Weights of a small transformer language model.
Architecture: LayerNorm before each block, rotary positions, tied embeddings, attention and MLP in parallel.
MLP neurons of a small language model. Each row is named by its layer, matrix (down: output weights) and neuron, and shows model dimensions 128-255. Each number is 128 + 32 x the weight over its row's rms, rounded and kept within 0 to 255. Numbers have three digits each. A neuron's up and down rows have the sign that makes its largest values positive.
A block is one neuron, or neurons of one layer that tend to fire together. After each block is what it responds to, as a language model described it from the Wikipedia text at the highest values.

L3.down615:183112075178095157172119122130189121132147110128100144041101150118100125129065171127155093212136130131165150074099104138117135081135149151133149073132157147135116161075149106120075152154110140134106060081094139140154073137148095132152086127136139127155104182091080069139139139106179091111133160182178159144092121154135112148112123136165131120136176157152076163135149161098157124084145
Sentence-opener comma. Commas closing a sentence-initial phrase, mostly dates like "In 2001," or "On March 31,", plus the closing == of section headings.

L6.down192:162107138144119159128179172139159065140130188145141144120101160104051100086095078079181149141136142152115157119111041190127141036150113152137177085175162115170134122072143162155121139179106104105152051150169100153143089157210129089128143190181108103162058151092125110094136101131161091109192139124109122142109172096155112094115145132190121140154134092161087142118119141203125106096138
L6.down293:118158108165085133163112095136152156115093107130144174102121134123187142127086162163103121137113132146153124149144101122092112104170085154155058073178110142103168103128086143128074176097142161179123110111110125162141081110174117153172100163120149146119122126086108115133175097106156116110149155142134142185144105171114183115129182098123176111121209135094050124159132119084098118041130
L6.down312:165113085161069120146194070130122145161116074121172134091102145109107133139123101105104124199160152104101102101080121113124120094214090139097129134132089120171123185152056107123111205077092146105080134215098113127089121124147160125179111118100167167097086149127151099147149157121122127126181148099170160154094096137109123144064104142132132148168116118067128137157126093093093099100154
L6.down497:130135164129137123173129122135139107145133152131161075053137177160085144173178121125169103149139136156163154093102149164156098134199091131154106096106185133016141114129080137086104165106089094164141057106069060125121139083196103133146084133158148167095126136061115122193176115158110076053140178087174159188098145177118159132107135135097121114111166149086167122115122130113133139136148
Comma after introductory phrase. Commas that close a sentence-opening date, time or adverbial phrase before the main clause, such as In 2021, On May 23, However, or During this period.

L12.down24:158079154096139152161115120128078095124113123052127125179099137163145175175151092148108130105152123151091189136118126092101213129033136174131092114128115138140148149185128062123120095108098194085169174118158087195170129128141087186131124132145135081128089078129158178159089182148159106125121129093162163108116093138128122153096052105118072171149121149087131082145119073189157160154073
L12.down63:134110130169071209089080134122118153133159141155178084134088148119126126117125118123172140093092200123099122120102130169142149070158167147090130093109097143142096155151135182077129150121150147096104102098158168127144115157153109123166124092099107138092121180179107120123094138109105099088173120131109145138192087178107110140132138122117173126092126176177173108128101060153101114092110
L12.down103:165110166152156184149152074212125132102065154129113134150132146133165101114125148094184114137109090105136131192142103132184085151080191134098117133090141177139119078132120084129157161110087115162102139116166132165053110122163120218099115168144082099080102126098073070157150091135153077126165091125205137174133149133074119122177123124085155203122153103086169122113141128129104104078122
L12.down125:150098137125129106157112112119106089147118119057191093112087115168159134174149183142138146159130103112138102143158149121121079129174087166121126053085199161124106053118197144117123118110084174137104135137147136106105109107127131126205099168172146078174112146139106111080119152156103132146124122140162126112165166154113138103192050107035118093135156150135090134141150147147165145105109
L12.down174:112133090115152134150145060097054102190093142152099125121120128159159139125134145156169190060132055098118116169099098145104158132143087115131145140123098162119151140159106060113145145181120138109153141096079130096125118133187082137159116143081100122181107115077120111164138112070128084126103159108119157170109138155061065118120092087132216171082149180151126151152049109108118092136191
L12.down183:161121141161142130159188121134073120142081133122162128135072082149137149166125137105162170113135093100161117109088069143112196132061167088125094182126099117131136162169119146196138143140066187068139120075145156122167115139127105139095144126075117136150177125169085164165179077138178098109123136121160103132133117151092114134144152060139178100090211124120046119086141130105069073050082
L12.down194:109114157064119097099147123148115143093116100103092110120105098086099120109118130146077110145200169070147160136173067022162121135129130104057134119087115181100107087152194132120096152092082142111079129171090158088128117104192109106095095155095146147100222140159112111107184172109112159146110097173163120182153118115135134196066141158122110107178148120126131086127156181181161123151150
L12.down206:186129124124130100047185126130080102136153081145120044160106104144128156097173082121077161135203126158172147113135133174181119138133131100148140124150174139095167121048102144131114130161114134118101181129135153143156081155193090156159053132164166114167117155125121137151121144163125137142147114161180107059157119088109128103079142089116176121180106046143125081116157109098110119163100
L12.down227:112154139130112128143095088171109145128140138130089116132112152070111114109121148147192118162150064141109180092150068101155162166180124097099092133088152126122102099153148139126166181155125198115104173151171160111091125178155132142183054125116128118096137112065176094152165128129114089126105109134152149129084100099103091114127096168108103184106114154112152160086129126155121106100139
L12.down261:127164138055089169123143157128107151083146087161108094139092155101113138082134140104040154108179096157107138175147119145173154105139075138111115141109111104160119173178144133114142129111153181071168109135183161107097143117090141049172110116106222138136167118106102145074150158127161119160145130166134125222074119159135115127102146099069163080176105102115144146067099127103141077075145
L12.down367:066132153155129142077114155089066165125069091120104088115124152120165123127132108113093152108179150102162111162141117165182136067162165134098152098184074110159148097138117166096108146147127171102157113114119107065105186132148139157060124170099121148113129120113179182093121185085089187115131121138126168115152094084140124163129050048089155156176101168110085131089140118118123134109183
L12.down390:172168142130155166105116087135135096085075197146134140135155144099123122154081128127054134162119145131117098152164123135095172162110125133117172101086081192145132167113165089120145104110197041119131130143185107118176107123186159056169103176145105085088148140140145069084141197134133115120141138168102112135094104128045116089136152081132177153104129117090181126143112174159198121133115
L12.down524:081101170161141099131151142140115149122113085097068053110141114130183148144098101108131097140167143118159135166175120180147095079080108146072115067161084104085159127115139066173092124104167162123137181121176107177185190164081095129100085155166094196096098082141142127153172108102179122111122104124187102170123121138093170170112149123140116147158144121114122162122124080109167152084049
L12.down629:136107077101130121132166106168079151139137132044166124137216154067110138096155120109126159147111162089137137131078098173174196186072122081173092151059106135159120151170109125125168141157181108131090135131126093156130068128106113142128093063185188112139124057104080083161124119138111130128099106133100212126151140127133130129140144092102206181145070169080123172149111076145072173102078
L12.down643:128046102145126094086156160104120142107125172158165100149145137120124106113179177145152124089153161090135091113090148050073126145138166184086167118124173076143093104128155145111097098159104173149141180178101157142133167163121122115103077157144062129174104149124148050191140155186109105137107095203090145184130117122149096132112072183135149131115107114148114116116125065068109082103102
L12.down671:142113130089088179169151121164107140111079113132075132091105175125143169147162159178181155115096152089125050116146153145190078171177144137145089093086096156095127110213140160047176106199087071095110140094134157175137111132137197130150121177150126142054179090063095099123135189134148123113106177156132128169192144131098106164123142119120105106087157181125171118117178092105111147133088
Mid-word splits and table pipes. Fires on odd single-letter pieces inside split words, mostly "o" (F-o-otball, W-o-odland, sch-o-ols), and on "|" cell markers opening election-result table rows.

L3.down670:135093118122116156145111146092140102144092172117149176136146130157169138070164167122123088098164110123122095154119175057151074074175081153137101138104156132147095111113102092108085101110118110134079145122074134161159087160108203086175089126070114183152162180106132076133141083109169084117136170131152154140146119100069086074143096147135107168171131143184165141145187039142087105118135
Mid-word vowel fragments. Single vowel pieces, mostly "o", also "i"/"is", right after an opening consonant piece inside split words, e.g. S-o-ft, R-o-le, Lou-is.

L12.down106:076153107089088097171132073182155195140095123192151141151181103139136066084058198132114130139091159091080133147160153143068172091125143118111138153119098165154116164101135099192134116147131133146137097111129095076127097114106162166070138103121134056108102111191123142151186084161094153138116141113178075161091113140132171183151146115094145120145150125110164151062096181140085115121153
L12.down124:123048107133119090109138171135127098159194145121135136169167151104126136166111087104100137161117147168109102176187123099112116139085147161122142135133132133112099132142131135155178084092155123097165148134125197143129067115057077092175137119134080176068148142118082121099195158135176077155102112122127104126118085124151156147111105127097203178119114086030162128151109145155099141106124
L12.down145:116112152141111096121147161115255105113106143119113070117106105126170108140164147168123092130128143155079091128106120124125111136213121105152094178150075074107099133113129141114145143119119157150121199118143142136153129126127141119092150092147123156131118096129138122124153131140149115136163105149173084178169133154136136127089076094122162120113141189145043132146076126096141104107176
L12.down197:137138186083073185108142059113151084095121099104102172154126082133176127097193153128128173146104115128112114156099128078119153091174118156101128080139132146165080075130172144119105132079108156142159126116151116142135130139133126152115164149162152098162125147170114121102083122147151092167115099148121101185081179057150170104155092124104138136086144112142151153188043105129156088133131
L12.down204:098073110119098153159162097145175199096136168120126070171151154097124069102173200142121138133175067148095075115091139122088128156212112158086142096162107139153072209083127097073176174128068146098129113101129100112130109131095164111118137110132131130129103093064096121117130150141100127175143175135149146098162169148128134086114086191100110135098115142164182111129118176182143150130168
L12.down220:102173125116106123110087153137092124164143101188112137100172095100151142225096203108097157153143125092153184205066113125090175094148127094143133158157125114113149155164114177155138144106111096141144058086044113157121158176113145120112101103122116163127083116116104086161190145089087155091125124071128126224120091134157102130137154082106110168082119134100158065088153161070138153115109
L12.down259:113123158120102153131121157122141089126122151152080135146125119167114155056112179147121088133155084157083168116145077131149164141182214133138171097032092140131089186127123105110070172136119144112129134145176078095149155125129144122097107078135148104166165100065156165107150144131098092157144172087157152101098156144103127076106082158145110079148104087127145097174092144139132070108146
L12.down262:115129149115147118126132096072232136189121101089180097154121137136128166083147140100127094103167147176101101122151121127109146121161135167171102137077103103101108142103119114095116116130065192130159119145103119079125147142183127206113108059086170075138117089075144119075129163128185168149109179148092129101101152124124188133107165182135087123140133121116122115131130126149120143126110
L12.down388:186126091107096143101162118154174181122127170098110105167113099141144077131127095158140082183107117096090072133071164097128138104136173109154075110138146142088115208092089140122162136116119159163163214131153133108099109162164154131143194168162120171179153109154164177147117138134099079126169126094133111210130120119087116140164102140120093174169165097116078094158146142111094159199136
L12.down400:149140149122198195106114136094161134171174130112134119152091155187120150125071143126143137126159130149121159050172159127084114116163068107110120097144151105097131116177129076150123153159138117170151156165098105147093159103114093089125048136142145171170109094142123097128149136129192196127160171143159114140130105147141051126113091192128142124201169164158072161165172125125194099153069
L12.down402:158140157086151104094127125146137109119083138084108162148069061149146157124139127150135124118163106127136151118127140121179138136148118082119114165105114111183121099095085088124113097061048134124143168056101107076167130108142191124095122128175147040129125144114126106086131109158144095158109103125134165142159146127100032138099124148150124128165172163124142116154137107084150129124141
L12.down494:165160143116130127176106181127208115150138090133124178110168127116141148074105142144098155173150133109128129087120130112093097161131110125180085145146088159115180121145126177129165100147175111158113176073124170161108138144144132088193091156102131135104174110218113155028144166121144186181132101076095113153148176130190094143130164115079126082163048052175136134074153127094140116074140
L12.down505:131096082109130133136111112107186167121109170104121095108134164120135047131153087101104117108175107135137167081097132038054098098126154131149082105193104124079143130153136125139131143124120122187114124148100073051187114091159172137099181166165136131114101066169150124102157191177072141140168146127154119111110145128149166102114152195132130104163102111109173128126112098170189116098129
L12.down509:084147101092144101147119123179121192076085118135124207134163133130144116116107078150148088212120165114153127115104174098099137200143104136152135184118144135161117078096170117176154143074136162112153124172144112094106110133086090052110151122162125199162151098131114123173216133098165144132142073141094175115136140123137104191151153106135176112154123089181105140115092066126102146147128
L12.down558:116141081126200114131158116106198187146121071078112138097141124115148136138141129121122178111033182130134113132102094223148163120139137134157086185127124162123124095102078161164154107090082137115117118090112131110150163138135105078116139155105118150125071113160147182113204081155130118142159100107156208138154202117063175120132159157111117111213134167142143099047157067144121098110153
L12.down620:127130158091137147128164104093190115083149170150142121174144133090185115184133120085181114122104148135106130094052074113184112103109140134152135131141144151118137170136081120101120083127114165134082123085133108059153108072120118136065168121150108152181084111109159118107156179114159114120058116142161102170044098140121069069089176112184176128103121108177096094160174097148115084156123
Comma after opening time phrase. Mostly the comma after a sentence-opening date or time phrase (In 1942, In the 1930s, In May 1993), plus year and digit pieces and the i of "while".

L6.down134:099148133099070149124112111096052106135120143190150118193111097115096087124171129155191172133123071099130140103133139159136146141138127124140101051187148131171081091076155131113129114123148144157145127108103111149128085074131154085113125146142057113139142085189164178100130153083126124106180138211179156098123142137114144129105104136105106164103119048145136129132166133123113064130159
L6.down414:148174141112111149122153132167239112118086136171095116111099145104117109123106117107144164135119112107094112159113117126103089072154152165190146178170079131139185112129158109143164128108155136167159117166116096151116138121170157102079156115162100151100089130113181093094147088140099134065117127120156139142136185145130197129126084056093173148132095210141086106127183193143111126099102
L6.down463:171108163103104141141119129110039085137111158107117106130136119107107158137173126151120147109069114089156168125131085129072155146143093129158105174139101151154156143164127087036127126101143167154104108125108100145175136095159167018132105116089134125085147122150121104163159120155104155089138142107118149162122099120085109096089144151124082124123150067119165148125130110117145089149165
L6.down559:125111085113095168151175153174114124098102125132168172107097106125071102102161115180128119123129096099103186118111174134142145216167092127176119084102051138141122088136114093020138100153163133172094166137112126141113126116150164069141131143139079158094141152125132026148110136167121148117107127124131138196142187171134149177182107069102135155142154152116107086155084140100072140076120
Mid-word vowel fragments. Word-piece fragments inside words split into several tokens, usually an "o" after sch, Sw or Sh (sch-o-ols, Sch-o-enberg, Sw-o-oning), plus "om" in some and "of" after number.